{"n_layer": 15, "d_model": 640, "n_head": 5, "n_kv_head": 5, "head_dim": 128, "d_mlp": 2560, "vocab_size": 18187, "activation": "tanh_gelu", "norm": "layernorm", "norm_place": "pre", "norm_eps": 1e-06, "positions": "learned", "qk_norm": false, "attn_scale": 0.0884, "bias": "all", "tie_embeddings": true, "parallel_block": false, "init": "normal", "init_std_qkv": 0.0211, "init_std_o": 0.00386, "init_std_up": 0.0211, "init_std_down": 0.00193, "optimizer": "adam_variant", "lr": 0.000413, "beta1": 0.9, "beta2": 0.99, "weight_decay": 0.48, "lr_head": 0.00409, "grad_clip": 1.0, "warmup_steps": 274, "schedule": "wsd", "decay_fraction": 0.757, "decay_shape": "pow", "final_lr_fraction": 0.0, "batch_tokens": [65536, 131072, 196608], "seq_len": 1024, "doc_mask": true, "z_loss": 1e-05, "train_tokens": 879900000, "steps": 6797, "dataset": "wikipedia_en"}
MLP neurons of a small language model. Each row is named by its layer, matrix (down: output weights) and neuron, and shows model dimensions 448-543. Each number is 50 + 12 x the weight over its row's rms, rounded and kept within 0 to 99.
Before each neuron's rows, "fires before" lists the tokens most often just after its 100 highest values on Wikipedia text that the model never trained on.

fires before: " |"
L5.down848:55 38 63 50 41 61 51 63 49 45 53 74 53 41 51 47 78 56 54 72 54 64 51 51 31 53 34 45 56 36 14 62 35 48 63 49 42 40 44 50 44 36 58 54 50 47 37 21 49 41 64 56 80 31 61 35 51 43 47 64 54 31 53 67 53 58 60 58 68 56 40 47 38 33 22 35 59 52 29 47 47 60 60 37 52 34 40 26 56 53 41 47 39 55 40 25

fires before: "\n", " |", "|"
L5.down701:48 51 57 52 58 61 34 44 62 46 42 49 54 51 63 61 46 71 60 50 55 61 63 50 59 24 49 42 40 84 61 35 53 47 55 42 45 51 65 55 45 59 38 43 58 71 57 36 56 62 56 52 64 44 62 36 43 45 68 37 42 54 62 59 46 34 60 37 15 37 57 33 76 69 24 68 53 61 61 47 65 42 36 40 53 45 55 34 52 48 37 38 45 60 50 32

fires before: "\n", "|", " The", "M", " In", " |"
L5.down1836:33 39 50 53 34 50 42 33 44 50 72 64 67 51 35 42 58 67 45 60 80 63 46 51 37 37 40 56 64 50 43 48 52 50 49 46 31 74 54 51 63 33 51 51 18 40 50 38 52 52 28 72 55 44 39 53 48 53 69 74 42 41 58 42 57 59 46 54 69 52 56 77 39 51 37 47 52 59 62 37 68 40 55 55 43 66 49 51 40 61 46 46 54 55 55 43

fires before: " |", " ;", "ani", "\n"
L5.down979:58 60 64 69 45 31 60 60 47 41 49 46 42 44 46 70 63 11 31 49 32 56 43 90 64 47 52 55 37 58 50 42 50 44 81 45 28 45 60 40 31 41 61 55 66 38 43 40 43 42 34 47 47 53 53 37 56 47 76 55 40 47 33 21 59 39 44 44 40 52 45 66 36 38 35 49 50 67 54 59 32 45 42 49 43 69 54 61 50 39 49 48 56 67 36 51

fires before: " |", "\n"
L5.down2117:42 82 49 54 40 41 25 39 36 54 50 42 54 34 41 47 55 61 31 20 66 77 21 45 46 66 40 80 45 44 36 42 38 49 64 47 73 46 44 61 53 54 43 31 36 59 61 40 58 46 32 59 27 42 55 61 42 35 42 56 68 26 50 45 34 60 42 44 56 54 57 49 58 56 49 59 39 49 38 59 53 57 51 50 67 32 54 49 45 71 51 29 43 52 55 56

fires before: "-", "\n", "="
L5.down1273:35 45 37 49 55 73 40 48 46 46 74 55 38 67 77 64 64 43 60 51 67 44 69 45 59 35 54 38 51 70 74 69 55 45 40 59 58 54 28 50 21 64 54 39 63 41 49 35 36 49 38 41 32 28 51 61 48 45 42 57 58 50 40 33 57 44 15 35 44 32 58 46 49 66 55 69 47 51 27 20 35 44 30 45 47 54 57 33 29 57 24 34 48 39 50 47

fires before: " |", " an"
L5.down880:40 66 41 51 44 40 61 61 47 48 48 43 56 24 50 43 49 61 52 68 39 63 36 65 42 59 32 46 33 41 53 55 41 36 53 39 48 49 53 54 42 54 65 61 32 58 84 55 51 45 56 53 34 34 73 32 55 47 39 59 46 57 63 73 45 50 39 64 80 59 47 69 41 66 43 61 30 48 24 57 61 43 61 42 52 48 47 38 33 52 49 50 34 46 46 40

fires before: "\n"
L5.down582:60 60 58 57 60 71 20 66 48 59 61 67 51 16 28 48 49 69 58 47 58 41 67 12 46 71 57 21 51 56 74 66 39 60 41 54 37 49 63 48 65 44 38 36 59 44 28 62 31 45 51 52 54 42 42 31 66 54 39 42 55 62 57 67 47 32 43 49 56 57 56 15 49 39 51 60 41 44 36 43 42 48 51 42 47 61 37 47 46 36 40 57 44 52 52 28

fires before: "\n", " ", " |", " -"
L5.down2544:41 71 57 64 55 37 32 44 35 52 39 62 26 52 44 39 54 29 54 42 29 53 41 54 74 52 35 40 45 61 82 66 35 65 59 55 86 69 45 49 47 52 67 61 29 38 50 46 65 54 56 42 60 61 76 28 49 42 48 52 35 42 67 51 38 42 42 44 56 59 33 48 48 38 42 43 40 51 60 69 35 44 42 49 46 51 66 51 56 43 38 48 57 53 66 43

fires before: "\n", " The", " He", " It", " She"
L5.down2111:53 27 32 51 47 47 37 59 34 48 63 64 44 58 51 19 47 49 48 50 51 38 61 68 55 47 38 31 48 68 64 58 50 45 58 46 52 49 69 39 41 41 68 62 45 45 58 62 40 25 52 48 27 54 38 29 68 46 47 64 54 38 65 54 45 49 43 53 42 32 51 37 60 52 40 51 57 53 30 60 20 41 29 60 61 60 40 46 14 42 62 39 48 40 63 46

fires before: "-", "\n", "°E"
L5.down269:60 63 47 34 62 72 53 45 80 50 50 35 51 62 57 39 47 44 56 41 66 41 67 40 45 40 50 44 52 60 76 61 46 51 51 39 72 52 56 70 35 70 44 50 31 42 51 81 24 33 43 56 66 41 48 43 66 54 58 63 45 52 34 63 56 43 43 56 45 47 50 59 72 40 56 46 42 34 19 58 58 34 50 55 27 52 35 49 30 44 41 46 42 34 41 44

fires before: " |", " 0;", "\n", " 1;"
L5.down954:40 35 47 50 67 36 33 27 50 60 50 45 49 59 66 64 53 57 39 55 31 39 46 70 54 60 47 43 64 57 52 58 49 49 21 56 72 50 47 58 62 61 53 40 44 52 56 23 54 64 37 72 38 66 69 58 41 54 48 53 46 59 47 65 63 47 43 58 51 76 51 70 72 58 39 41 42 46 54 61 38 63 45 43 62 48 59 66 57 52 50 50 39 57 44 57

fires before: " |", " of", "\n", " and"
L5.down222:41 56 34 62 57 39 56 41 17 29 50 50 30 56 50 41 41 43 56 51 55 51 54 50 65 40 49 44 39 66 48 48 51 61 43 47 58 49 59 41 49 57 50 55 54 59 50 82 64 70 38 52 57 35 46 52 38 44 55 70 38 39 62 68 35 44 42 33 50 51 72 39 56 57 54 65 53 61 58 32 50 50 60 55 49 62 56 49 34 56 19 44 63 41 35 53

fires before: " |", " 0;", " ", "\n", " Apps;"
L5.down17:63 71 48 48 61 68 39 82 64 58 59 45 59 40 22 62 66 57 64 41 45 40 58 42 53 29 66 53 61 61 81 56 54 49 46 52 25 53 40 36 56 69 49 42 48 41 54 54 52 71 45 35 61 53 42 43 68 37 66 34 51 60 50 46 29 42 52 72 65 40 55 52 41 41 69 49 47 50 60 48 69 44 63 48 47 32 31 69 46 68 41 45 50 40 56 72

fires before: " |", "\n", ";", " of"
L5.down1444:56 36 45 43 61 51 40 52 48 64 46 25 34 38 56 20 71 52 54 44 41 54 43 57 56 55 68 62 56 49 66 60 51 53 50 34 34 57 63 50 45 47 42 46 38 61 33 58 30 56 48 52 51 32 65 40 50 57 63 39 58 40 60 45 39 69 59 43 70 52 56 30 51 43 60 51 34 34 33 38 10 49 60 49 37 63 69 28 46 52 36 36 44 65 52 59

fires before: " |", " 0;", "\n", " Apps;", " 1;"
L5.down2327:51 54 56 28 61 43 66 19 45 55 53 26 62 67 51 66 62 40 50 42 18 42 62 54 40 32 38 43 62 54 44 41 56 45 52 57 43 49 68 58 55 42 51 38 69 48 73 35 52 69 40 51 54 61 75 51 65 61 45 57 58 52 44 44 42 42 52 55 47 49 45 63 55 41 43 74 61 53 54 52 62 45 54 27 46 52 45 37 40 52 66 49 52 65 55 55

fires before: " ", "|", "\n", " %"
L5.down753:58 37 64 78 38 35 39 52 41 42 66 50 65 87 55 56 50 52 45 58 53 53 41 60 56 45 63 59 43 55 76 31 47 43 49 52 35 69 58 52 60 40 62 45 63 72 44 64 32 50 62 52 47 52 60 60 49 54 60 45 60 41 44 62 64 37 58 43 55 39 50 49 51 74 68 76 46 54 53 56 36 45 69 69 37 55 37 26 46 61 46 51 69 39 57 35

fires before: " |", " :", "\n", " Al"
L5.down1545:38 57 60 48 46 49 41 52 77 66 46 51 39 52 43 51 81 48 61 38 57 63 52 50 36 21 44 47 49 50 37 32 45 55 46 47 22 61 57 47 38 32 58 30 33 69 08 49 53 51 21 64 43 58 50 18 61 57 56 65 53 52 66 51 40 46 43 56 57 62 56 63 51 31 64 52 55 74 55 56 52 36 59 60 56 42 39 41 42 42 50 58 36 73 47 54

fires before: "\n", " The", " She", " In", " He"
L5.down2370:41 56 60 14 55 68 36 39 47 46 71 35 55 41 63 66 60 55 33 54 68 43 77 74 74 57 56 41 52 78 62 39 37 51 66 50 50 42 39 50 29 50 60 65 43 33 38 63 55 30 58 30 49 39 51 34 35 52 54 60 48 48 68 69 49 32 47 33 66 36 47 52 50 52 45 52 49 49 40 49 47 49 65 43 56 58 43 52 68 40 37 35 56 62 67 42

fires before: " |", "s:", "\n"
L5.down803:50 44 49 42 50 58 52 55 45 47 57 78 62 46 45 54 42 52 37 39 42 56 51 41 54 46 46 40 47 51 83 40 55 49 54 35 46 48 46 48 66 60 46 56 50 38 46 72 37 47 72 40 37 46 27 55 66 50 38 67 62 45 49 57 50 37 68 26 33 40 57 27 51 47 33 54 71 64 44 44 55 58 52 50 50 56 68 51 47 37 39 79 52 60 54 55

fires before: " |", "\n", ".00"
L5.down2318:67 44 58 46 39 55 48 35 40 50 61 48 25 41 42 42 62 56 41 42 25 34 43 40 34 49 44 39 35 41 49 46 61 60 50 56 59 39 66 59 43 48 39 49 31 49 46 45 38 40 67 69 51 49 47 44 57 50 60 62 63 52 58 54 60 54 46 50 28 61 61 50 58 23 44 52 81 61 40 57 68 53 56 56 69 08 54 39 48 45 70 58 70 57 50 37

fires before: "\n", "|", "-", " |"
L5.down1901:42 32 47 50 50 40 63 45 54 60 42 71 46 36 44 47 39 38 45 51 52 53 67 45 68 46 59 50 53 52 54 28 50 56 46 48 60 49 57 63 47 52 55 32 38 57 51 65 49 66 58 23 37 57 37 68 62 19 37 36 50 70 62 41 59 41 62 47 46 34 54 41 27 79 64 86 52 50 38 57 58 46 61 50 42 60 51 54 60 37 38 75 51 39 63 37

fires before: "\n", " ", "-", " in"
L5.down89:56 56 75 49 59 57 60 47 26 40 51 55 39 28 61 39 44 49 28 57 44 39 53 47 60 77 57 74 53 72 73 39 43 47 54 44 55 54 42 52 51 65 52 48 77 46 50 62 61 52 54 79 45 43 48 88 36 61 48 59 61 59 53 33 37 41 46 42 25 52 52 53 61 49 49 63 55 53 38 61 56 39 41 53 40 48 59 28 68 50 41 40 51 45 60 54

fires before: "\n", " ", "|"
L5.down2108:58 62 46 49 46 45 34 49 57 61 61 56 26 72 51 60 36 51 62 19 45 49 33 51 51 43 41 67 53 46 73 54 61 61 68 35 72 38 41 58 52 42 47 46 42 44 42 63 56 49 52 48 46 58 64 51 44 47 34 42 59 57 53 64 44 58 43 45 50 60 39 17 65 55 41 66 25 39 32 54 27 57 64 62 45 83 48 40 43 44 48 50 50 70 46 59

fires before: "\n", " The", " It", " He", "com"
L5.down381:74 47 44 34 39 54 40 47 48 63 57 56 52 49 53 23 44 45 51 63 37 46 66 49 52 47 39 48 46 71 54 56 47 53 58 38 55 61 68 46 34 57 51 63 58 55 55 74 48 35 66 51 42 50 38 33 62 37 23 57 47 56 51 48 48 25 45 48 43 35 38 26 56 45 43 44 42 47 31 54 24 38 59 40 61 42 53 55 35 55 59 30 54 44 58 50

fires before: " |", "|", "3"
L5.down385:45 59 51 55 65 58 23 61 47 50 51 55 66 39 46 57 56 56 39 37 48 55 44 53 33 42 40 47 37 20 60 57 56 58 40 30 45 38 55 52 50 37 49 53 42 46 70 34 44 47 68 58 46 60 43 55 54 49 57 57 63 64 47 49 63 57 66 84 53 52 35 72 44 48 43 54 38 67 45 65 45 32 38 45 51 44 65 53 55 71 45 37 30 69 52 47

fires before: "\n", " The", " She", " It", " He", " His"
L5.down2428:77 56 39 50 48 46 43 41 48 52 68 40 49 72 62 27 49 45 58 64 53 47 51 54 60 51 38 54 44 72 65 56 37 53 54 55 47 41 56 51 43 33 62 45 63 52 55 55 66 44 54 55 61 48 37 37 62 73 28 74 45 59 70 44 61 30 40 56 71 32 36 42 64 63 43 45 54 47 24 42 44 30 60 56 42 45 45 48 19 47 40 28 51 45 67 50

fires before: "\n", " ", " Goals", " Apps"
L5.down1207:55 42 45 57 56 52 50 43 54 64 46 53 31 65 64 60 36 66 48 41 29 51 38 53 55 53 41 60 42 43 78 66 47 55 62 44 66 60 45 50 54 54 53 46 69 12 53 43 45 49 60 55 58 43 53 45 40 37 56 47 52 41 52 68 34 59 30 59 46 43 55 28 45 54 50 69 43 42 40 53 42 36 57 52 50 56 55 41 48 70 59 36 61 67 62 50